{
  "num_hidden_layers": 20,
  "head_dim": 32,
  "intermediate_size": 1024,
  "vocab_size": 2048,
  "hidden_act": "tanh_gelu",
  "norm_place": "pre",
  "norm_eps": 1e-06,
  "attn_scale": 0.177,
  "parallel_block": false,
  "init_std_up": 0.0303,
  "optimizer": "muon",
  "lr_mult_o": 2.0,
  "warmup_steps": 200,
  "doc_mask": true,
  "dataset": "wikipedia_en"
}
MLP neurons of a small language model. Each row is named by its layer, matrix (up: input weights) and neuron, and shows model dimensions 0-255. Each number is 500 + 40 x the weight over its row's rms, rounded and kept within 0 to 999. Numbers have three digits each.
Before each neuron's rows, "fires in" lists the words (lower case) most often at its 100 highest values on Wikipedia text that the model never trained on. A number after a token or word is its count.

fires in: "which" 79, "helped" 8, "help" 7, "helping" 4
L2.up407:496552438570382482464482487574487461445461524433469547492507539493485441528488524548509539502500497454562544471493523443559495520537521529566464519510568555488527515493497461479530526475564521511526493447541475461496519486515513487520452550493473437526447511561459475479503474516546577457527437395465467503466529545550508466494452567467542481529452567453516544486529455515454597458494577530457515500496550462527518509520546566531463503555406497425524408534528517472511473434448508430554489514527507563526439469507546529485463431469506538553438469474534511472487496512534520521572497489551426542510497509562559427489537500575609499439483467519527505484517526512499542485501528502531469409480438434530486499500455510529486535502543528486496591468485519456487495474492562

fires in: "are" 14, "well" 11, "such" 10, "include" 9, "not" 8, "can" 6
L8.up253:563572478521542494481504513508500497455488482546485507566486522516467535480510426489416621567524560529501456475543518506502515517422497505544517436439482485523495527498445408450469478463476571469505481514554569470462490452525507512502472475539436532466533537470466418482525507511498505559494454471493514473508548446489582478476527535484480540549507556558481475498437476445523558525521509444476531519455541475506454540517488432444490525495526478422473532497575545511573535523529540571504484514469534501557516433509453530495508545474492471480493370503513461440518529507378478402471502520527534507526451524450476481532495466501441583490481532474491444494452517446499578497504495549564478578533515444508550535537439510494566439491558467418446500544523513506431479539493501

fires in: "in" 32, "from" 10, "between" 7, "into" 4
L16.up500:454467457571488483529487438493499447486526407515485440527558559473507534508505512569516451525441452483473483451442553563528501492463496486505456467523502475541466522540502471472471453538537472455469481476528609516517501486508463544561470548531524457551499491512524466492490499565472478519493538485514488471492611474495475477507505507475500530524496487496497522538495466420443520467520512555478536483404532524462441424523456532521504480457451600532474506483487452415507489471525514482531535498549560540504572520544480606477456452538518501490501557484506432465491526468583484457514463501479656549486482524506559469504558507511492516510490464466550486482510521474502458463583503391455510558488491541538424602580551477480447513468533472428439442525483475424483513519519471

fires in: "in" 26, "of" 24
L8.up1020:520488539538492525472490533413496463521481460491452472494556568456503469482550449429541491511466437453468520448493510499492555467496515488489503504490484413496538521425505523468506562500551454466478548463476527499504494447536461488523482455596448520486516517492494387521554505489482570545465531533468584528470527533541589561479475519490486495564506447540504412527523495482503525514480451521589410607456534557461465493493435490500570451533479507523424521451540496519466519553537516461532487535514504521558421453551503459498494496563416419555498555418450384569560507507563481491467461527465468528463509456598454509534554448514447481464473501469525530553486504470446468469459521511490469495480506573496532494515501516516506428446537488525515520493508547537476460508486488

fires in: "of" 18, "reported" 10, "succeeded" 8, "eventually" 6, "initially" 4, "recognized" 4
L4.up304:510476532543533578453518448509463541574536522537470450528458515372459504473490545485515462466489501507531410463517510472456505488509536459483532541510500464529489496514502484468520492489474508487536550542570427520510518498505437514453567498446515480508455570526557555560578506540473523540521597502510489532468461515512484506527535503515420477483456466513427500544465556519449498554436484484499501461470457489606525480455464479557483539524481556522521475493485526521504550492517469480582502530432458586522403470547483502424485553545506526520525503468597505482482468482530456469451491486494453488515620528531439527564488507483426540533518469503537531459468435458542414404568494435543471602478478542546522484499525542503496447448433479465507463483516477489530476529507536

fires in: "0" 69, "notes" 6
L2.up100:501528526562455515511454445425496501530585565507490588465517511502511524468468462495442487603517583509471513469493513538475540461477504547460529463514458507450534494548499489500499569506493515532479462495488580511499552456500527507454495517557569434511517451487492482575472523456571456390553511495512504508536497488535440516383488530535522452537467552493555463465569481563467529518525508472543471463448423497443454502484478437490490471510461458516508516445527520429514488569509540580511524469467443566542428531558422524543508515431546458513583507503459540484475446468500513449440436452527531523554544554501531418508493462504581500475519525430548464493476508477479465502550510390489520513496503586539480508535502489528536556503474482503461476538517433533529466494437489

fires in: "0" 79
L4.up773:473517516533521506574478505530524525553521406509527480461446509566588487466543460503503486392514506486477472437426512524500518515484469573501480498524512504500503532541543498455548425523485486505411480416511482479555500528438553510536501435569570477559550502528472503468548581476527427488546502540576551533498505545488491542517449506472458491517492445504451538491470470571495494498494587440452552477418486512472519565478486528541442538481454388511530538503474570450580491514499522453506502473519506564588465543451469485481522513496560446517587518460494510446561513524468521540471441519421464426494470482510436529481486488519468532469449507528485569544475549436522528454508513499434475496471469534507523410502535504520527520538493531467537576519539454497477491403501511

fires in: "born" 29, "until" 18, "history" 9, "with" 5, "within" 4
L2.up719:472457538454458493497483551577464485495484611569507565530453480547487479423515466542456527562462564477452461532565506509543500477493494600406484486564458554533513543438509483531500463513503507511520466491484493465430604459421519445520529477515564553511522478536471529526564473529536562514530508458510438616485505495538532501505480498496518464543475484524480478508490510468493484578460489489493451429504504529399559503512465479479484500566465458568520607539513523464491504417467478432524515485481513538458589387503443558559450493486548434549490497461525504537541499473518470478453501478490455546501545455475508476485499555499458454515493433502489535503426481582493512483512470497526483566504558460509448514471494471477500416475457539536493500448461566481516527506477495

fires in: "a" 18, "each" 15, "percent" 6, "per" 5, "cm" 5, "census" 4
L4.up113:486520461433533472509517532478463540466490470515459497522461501540451479497518510476505531502428590560472532424483475410512431563573462479499547475606482466459534549482479453576528503524502518536484521474506546484537487502461513470559571455512480497560496462553524522480465458520544531604552490422483575569537544509460503496548459498475486453374511536566445536541474467460525501486464472472494518526513512475507456457492432504535488471493485518516540501566534544512499467511522528485552467528473473475463439435487443500488446521570459511524438525425462557554464523415520514539580442446519595519490530467532485506473491495484472517444524514465453481495510422438500401508527517466551489511517507514505518567569474490486481537511511561496536513474564510426592431540506471

fires in: "a" 39, "are" 7, "average" 4
L16.up60:566536458503508456453475544512554506475581528508492594452441454528518486565440582457593475510446524455502505492500450500485466467508481507489447502529434570464490515584505480491458422538450512504489521463571517415475538563542500519543488533542500458514475539565430546480552451516560579572508528484498479569533495448526490499559469455486434479497424480487482546460436497547538544453459480560533529455449568472470479538547505544516548539469483534451512486506477496503457468470537521498522481486531451503473545416474416458472475483470484504474464484558516523454551526542464515486450476449429458549503508564457522532506499468501489505575573439479555469532476526477471502553504471535492526525519525433561529511543490559515509555590505448503509514578461499475416558472533465

fires in: "out" 24, "university" 23, "college" 9, "outside" 5
L2.up58:559514421483480593469528432569463510443521528531484525477546533459466535500526499436482457512432538523532449458494465532446550551472507467503471484536444540583442559543582488521473558542518479506456522501462516432593525437470517541555456449498470519532537491453452506499444483482482500504494463552445523446548552465527412563495558472462499512470533382406502457449569565525527484502504605556475542480466493492486452447590538490601528469482455460531549515521540467492474456440542490549552512482485510524546494523477500527515473495526567494474498504470514461449478421530509493397506462468480537494522517485518480536428482490564500528436526558484476445418475493505492551570521491481469494476529540490473505477512522521496532548529546499499481497448490554505537455494552476

fires in: "of" 81, "year" 6
L2.up265:464464519515601426450536528575478429441539502563519528530399472466506487405509481518528481519478503500506562483446528541520483518524500511499519555504514486478471466502527463491495453543500508477553570483521485523460526461455485547488449495601543457539540470570504469465572486573501548509491468484452518539495509539534415475472427439485469512457475474520550563473512520577461513535506427490431484563540481572455494500528541521458508540566478435554482530472473519590472538489457539521521480505447528489514491402462513523511548527484429444550518486519490483480442469476503508430448544496393540585514549500506536545555538474439475469466484453555522505546553419482494453544474467503533527469557566464447498461474487466457534505514487510543501472513481485493409552564542525

fires in: "of" 40, "led" 5, "to" 5
L17.up703:516437521488540544486458468429472541538532540506484480482476500517483590464450435480532425458473562425524484516524566533514477521502429438497494394496524524480517496408484530478553423513565453497487483536526501499491501512408497440530517489460510553429437542535465470537500457488493531467483535498562506521535482521434505494492478587531480525496459508470475495476455575459572571440432501556490573578549470468513492498494514538491474497557503487560481474500499485455446492513477542449494457475453454437488526463502472541498576447509488471607457534495444452552457459480500496507517533522473544473505488477505493505475493500533518540486419605492569457518519514477532537577490509536528459458557526465498525512473536520517549546471524502478398593500468500377482576519482478

fires in: "for" 51, "that" 22, "of" 21
L2.up462:516514504550467495488495552476560527506590485518536509482439523500533468525490432505582492451520606470499519465460566534518569480465448515496524480507493529484515473488521554483454527497553471547499462538556461523515419496528498468489503464501540562485538456491475489544565492438443463488487556501492521516545503526518467436453457520493485506524469502479457468500441445442456522471505572561494495470609471479480520508506530526463517531568446442492481461430574542430518498582518494476548497515451464456487520536483428485528465545500447474524583473534484462469492436503473525582539449444450462470501561533552529486484462516543509564607500481534493528508497513387491463442444467515542454444490412540469465526467536433549508573464415530471484568469522457456562533481557533

fires in: "with" 28, "for" 22, "of" 9, "by" 8, "within" 5, "through" 4
L2.up125:475454573420452491522479536548553547525520541534414483518507432555474501530460542547495483539528495458448436523523510457430597553485518472490544490507506558510435509462503396531508461505539543562533472611515493489451470528551488537414480545511523469478535462462488545479464418463574532461530517498488517516500494485508510523545551471473502518520431476523485429495515544517467483530529513420461475478517494415419419575550454471487516443500481509438460540516504522494505529514448549494534509505497547444499548464468478474515440490484478503504593467429493504523554450536487517517489469478532494458565531499559515502419466529518538530569486570540504523500473448445559533521500539604512441515530459551494498579551478494511469460515502546437437495432510452560484546463536496

fires in: "second" 18, "4" 9, "division" 7, "average" 6, "senior" 6, "economic" 6
L2.up538:519502488472501495469491549556463471473515453500502415492479416463524518521528536536496444477451512542519514497487569510522556467573544551449522496440559505488543523475440458493447512503480536523505469453504456546502461488463431457425524460520495534488504506574503467542571488433551544500587522495503522483497521479470522519459555502516512472540524544436508516438594468472492522501490530492471495515515519457547481480540446496538541499502472502456524550489522465428502529481614451554510476553486467501466439490514609478544481572503536477448533607492460468477446554490540506471571492505594526483462440517445489493523598511442512469546467448512608496529481460435493502500520514518569396541481498483437472528476484466405532499508543425413479467542518543536558501456519488

fires in: "such" 24, "most" 15, "including" 10, "also" 9, "goal" 4
L2.up388:489533480447525490494538524524545471494452523467545522516503537552459462509535471463491539475430514465498462482537568553481481568537432496541503545476429429462504509509496491590526501565450525532383500533502537528501532458499508495483485518497495498501459474501463493545561484520471490575436460633522525567405516446561524536481505558579521481552463527459515486448502536485561496467449524462511480445563517473475425514545553454454441535511458509459480369581512514514519513515499521470509471461495479492432555501467536528464564492566515486492507506528499500492400473610449591477488506494467465468506434478584516500516526506498486514484476470506531471499479517532455450540397548483545565479475423472460535527427521526500445497496493491499485482468580542461545474523486495

fires in: "of" 55
L4.up595:493501554555487504502514559425530502422600484505456463487469538506460483483476455512510481479485509480504466561454592509506504479495491441511483478580506473462536422538498458511502503603428523471488550472415479456457463513503483452544552502421495545570532531537483543490592449442435486462464548509526477523558549450489553525512456573512439523571530496489485460472534476482504530487528423501504575503505497451510453543527454454492537438556532426527491472536480430511495461436490579440477541535517490461489524550494467448539569555508493558505470537445454429441549549501458545535464487487467512503502487499512533558541468466444499514507515567544518569494500495457508481484583516473515494522484528504506501533493504432486532502464566497421429473429555568604481472494542501

fires in: "for" 24, "between" 15, "as" 15, "like" 5, "through" 5, "starring" 4
L2.up970:471490542496512500547518479493449543544508540534502507398447549423464515532548470454548477499439409488547456444552571522510475518486464487445575495540469502530506506470555459487446490477522533511492446546555476449524498477522482446510463478547534480534554533468541514519501499462503394466522457447549497492588505547583540513491534483424564560565450495544452448462445508490483358448570554487532487473451525503478467524525490477554432472470451476552519480501566472507546525453568508388504519532533512420534533561507511469453527514526548592568507490483542541497466474498521509482483534502442507555536494504476496475472486434561500531529475555534520503473530468523554500552546540531514450573471492499497482491534528450528530474478440513458527508499499472437423419500491499

fires in: "a" 51, "one" 29
L2.up547:565569491498495414484514559492504469488585451577498452436427531468502515501514526474506500541559477549505603415520545541514451474510481409514496491602505513560512447587527436513518541485510525507437519537525448519486521461513513502520489482503515464464502499502485449501495461514451516447543520518491488585509568468525487476482509537499437485471434557611477413523465490509517474527485538528471502481528456481507510514509502412544411406502446552518549509529437512505462494509501450531551487519366536467504493488500500516460447511559479521528427448453440525490492542462507588513502526509478551505504531585493512444464495509548483475537542521524430530493543565460528462458454524546484562447474475499514472550484484498480528546466511567497445455469493565489488492419498561

fires in: "made" 16, "president" 13, "named" 7, "awards" 6, "married" 6, "wrote" 5
L2.up795:431438464510482469497439489450501525456508457552506503493503505526489535470497516457476529491526483534569443472411544520473570427494530489500499569465543521442506454436585583528526552562514517473485452514449441568483572511480515539490494566449513510527587459514458422502553503498495503505557470519483521528518507482563579523504467506562452465426544523562481496469530506528537495576490506479489555546483438495505485527481504461505523516553484501519532554503488528492450530443551508473496443468480515432520471384489515483554487530421624472471477527514471484500502537497458475450558503518550514495518439476509462477476509543537544522521445503506490462548471480489440476449465495456434472565410464538502542514444459499401564520529542491487607500408437557540520498525474464

fires in: "born" 34, "september" 7, "international" 5, "october" 5
L2.up123:498455473586438492477545540531517512513442549517567478443490490439547521485506510559436509552458445452486401596481497554566593458501425502511511437484477579461490509514513522475406468506576439476534500501493552498529554495532417472531503430499503480519507578544466502552489471455591494510508499488454531500561478509529538509461516507513551434542449481499504487503491488511545521549488496521454444519517494482497503476468480435427504560535516569499458562601552464428403522507467484440476489451534456442523536498503486463528464515448513433530480484462571546438527477451516443506483596517461458507531472494503477532440496482437480465509529436491562504560509440489495480543508512474475500521519518560513464491471558531432535489530508532468511497529480456443510538587558532